Weights of a small transformer language model.
Size: 14 layers, vocabulary 4096.
MLP neurons of a small language model. Each row is named by its layer, matrix (up: input weights; down: output weights) and neuron, and shows model dimensions 32-95. Each number is 128 + 32 x the weight over its row's rms, rounded and kept within 0 to 255.
Before each neuron's rows, "fires in" lists the words (lower case) most often at its 100 highest values on Wikipedia text that the model never trained on.

fires in: "of", "his", "while", "their"
L3.up786 [144 193  85 151  94 118  98 124 131 141 106 138 127 131 115  79 111 133 126  68 143 139 170 176 111 141 120 207 144 164 148 146 134 208 128 120 156 138 146 154 154 157 156 167 101 132  58 118 113 164  83 154 133  49  89 136 137 160 168 153 192 113 119 179]
L3.down786 [142 134 216 162  65 120 149 174 120 159 130 122 115 165 148 156 141 120 124 128 104 123 148 151  60 132 108 133 139  87  93 174 134 145 146  74 102 121 108  99 138 140 163 132 156  92 138 146 162 155 107 151 108 168 102 141 163 111 130 154 124  82 102 147]

fires in: "these", "of", "his", "whose", "from"
L4.up1031 [152 151 122 131 121 138 139 129 102 151 145  92  86  83 173  81 103 137 130 101  85  72 105  90 126  70 102 211 178 131  62 176 122  97  91 141 103 155  61 115 139 211 111 130 146 110 172 132 138 127  96 189 117 121 151  71 128 124  99  89 135  93 181 168]
L4.down1031 [203  61 141 146 114 159 129 129 166 106 172 103 161 142  92 215  95 122 203 129 113 151  89 117 128 139 130 145 128 137 173  91 148  49 124 135 149 136 123 144 130 111 219 140 130  84 129  17 101 164  98 123 112 169 117 168  83 138 155  59 141 113  83 168]

fires in: "to", "his", "for", "of", "while", "with"
L8.up714 [158 111  91 164  85 159  93 150 164 103  80 132 134 123 136 101  81 146 167  56 211 101 149 115  99  65  74 116 128 106  99 189 129 145  44 140 115 119  97 123 148 125 139 129 140 143  93 122 179  92  90  66 107 135 167 154 171 175 101 145 177 101 179 122]
L8.down714 [146 145  93 141 135  93 100 134  69 170 135 105 130 147 212 175 124 115 152 147 165 132 132 116 128 101 155 183 120 105 144 167 131 138 195 109 124 135 129 127  98 134 154 117 154 148 170 101 129 132 166 111 203 152  96  86  93 117 124  97 111 122 113 140]

fires in: "then", "well", "later", "subsequently", "former"
L8.up547 [139  88 100 104 148  99 163 176  80  86 126  94 107 167 181 138 128 160 135 103  48 116 101  91 101 150  93  97 152 120  69 137 123 139 140 158  81 123 130 138 154  59 160 114 137 114 115  99 126 149 134 112 122 107 110 142 149 116  77 169 148 148 124 174]
L8.down547 [143 137 184 153 127  94  80  97 114 161 213  84 157  94  95 138 169 166  58 134 101 129 125 123 113 129 186 112  90 112 192 109 126  92 160 138 159  58 174 123 206 154 119  99 173 103 136 102 114 109 142 100 172  89 113 140 116  98 132 108 166 134 141  94]

fires in: "the", "by"
L7.up580 [ 99  95  69  80 192 124 149 143 150 130 121 126 195 101 150  97 154 117 161 142 150  97 152 118 171 114 139 115 111  74 163 113 157 125  82 150 136 140  98 188 128  86 102 128 163 161 103 139 149  92 130 103 100 187 129 161 126 168  73 107 121 143 166 143]
L7.down580 [142 106 121 162  96 115 173 122  79 145 141 122  94  94  98 153 154  78 152 102 120 128  95 122 128  97 131 149 167 125 171 146 120 147 126 104 162 105 153 133 116 158 131  78  45 128 123 124 127  81 128 161 145 107 176  74 143 149 115 107  54  93 106 141]

fires in: "used", "published", "from", "featured", "produced"
L3.up386 [122 170 135 111  87 104  94 149 192 166 113 181  91 151 100  13 130 104 129 141  97 137 110 117 120 133 134 156  77  75 107 126 117  98 101 160 120 113 178 122 180 162 105 166 100 134 163 150 129 118 137  99 141 125 118 108 141 137 175 117 119  99 133 167]
L3.down386 [142 128  81 128 139 123 135 153 135 139 131 119 139 164 194 179 108 102  54 125 169 153 148 173 162  56 165  87 114 115 147 151  34 136  90 118  64  97  93  92 194 126 109  96 108 125 165 152 112 162 130  68 134 143 144 124 141 130 108  87  73 123 164  81]

fires in: "first", "last", "free", "that", "next", "ref"
L3.up92 [153 109 135 111 125 132  89 132  78 109 135 184 136  87 157 123 131 146 104 194 128 139 152 117 147 209 100 104  68 132 175 158 119 147 126 123 126 163  65 200 136 125 108 177 137 164 126 141 143  91 111 143 163 119 100 169 142 115 121 115 179 128 207 107]
L3.down92 [128 148 139 142  89 167 162  97 177 156 115 162 162 136 134  53 192  78 136  99  82  89  93  78 161  98 127 114 130  90 124 142 196 142 125 136 123  63 116  63 149  88 107 123  98  64 108 128  97 129 132 162 136  88 138 105 148 126 126 124 156 142 140 155]

fires in: "of", "to"
L4.up761 [143 151 114  96  72 125  87 117  81 169 104  97  86 132 134 120 108 136 125 179 200 155 100 108 104 111  70  77 138 206 151  56 132 106 125 115  74 146 138 144 130 103 106  86 116 121  77 111 138 156 145 109 167 227 153 158 122 153 179 180  98 163 157 152]
L4.down761 [121 126  66 100  73 132 146 123  68 174 123  96  89 138 108 113 111 117  67 107 103 147 185  93  89  87 130 108 129 131  89  73 136 105 118 114 124 180 179 100 171 139  93 130 180 111 131 164 145 122 119 158 154 121  83 166 100 184 173 108 133 174  67 127]

fires in: "york", "with", "gave", "to"
L3.up1166 [101 169 115 123 162 106  43 112 109 119 114 134 109 107 130  98 132  86 120 172 144 168 117 112 107 106 136 132 121  64 114 119 127 111 111 113 144 106 166 162  26 124 109 140 175  79 127 158 134 129 216 131 137  73 135 139 144 133  59 165 132 179 134 152]
L3.down1166 [119 124 145  55  94 139 102 116 105 111 104 109 186 222 147 136 128 167 147 115 114 157 139  61 155 100 176  50 142 154 108  88 143 153 133 161  82 129 127 171  96 146 139 146 118 166 100 134 138 156 160  89  49 150 106 179 192  82 160 138 135 118 153 122]

fires in: "all", "the", "two", "three"
L11.up629 [ 97 155  63 134 110  56 197 139  93  90  82 138 135 167 168 152 138  84 105 104 113 164 116 133 140  47 113  94 157 108 115 150 134 187 140  72 117 140 112 139 139 103 112 144 163 143 110  93 158 150 140 113 178 108 147 106  87 173 124 151 199 149 119 153]
L11.down629 [174 122 134 119 145 167 176 134  98 133 149 112  73 130 149 189 174 134 187 143  95  94 173 156  98 139 137 132  43 122  89  62 115 217  98 153 141 133 149 122  90 155 161 129  64 128  91 163  79  81  95  81  96 152  92 137 141 137 141 110 147 165 144 136]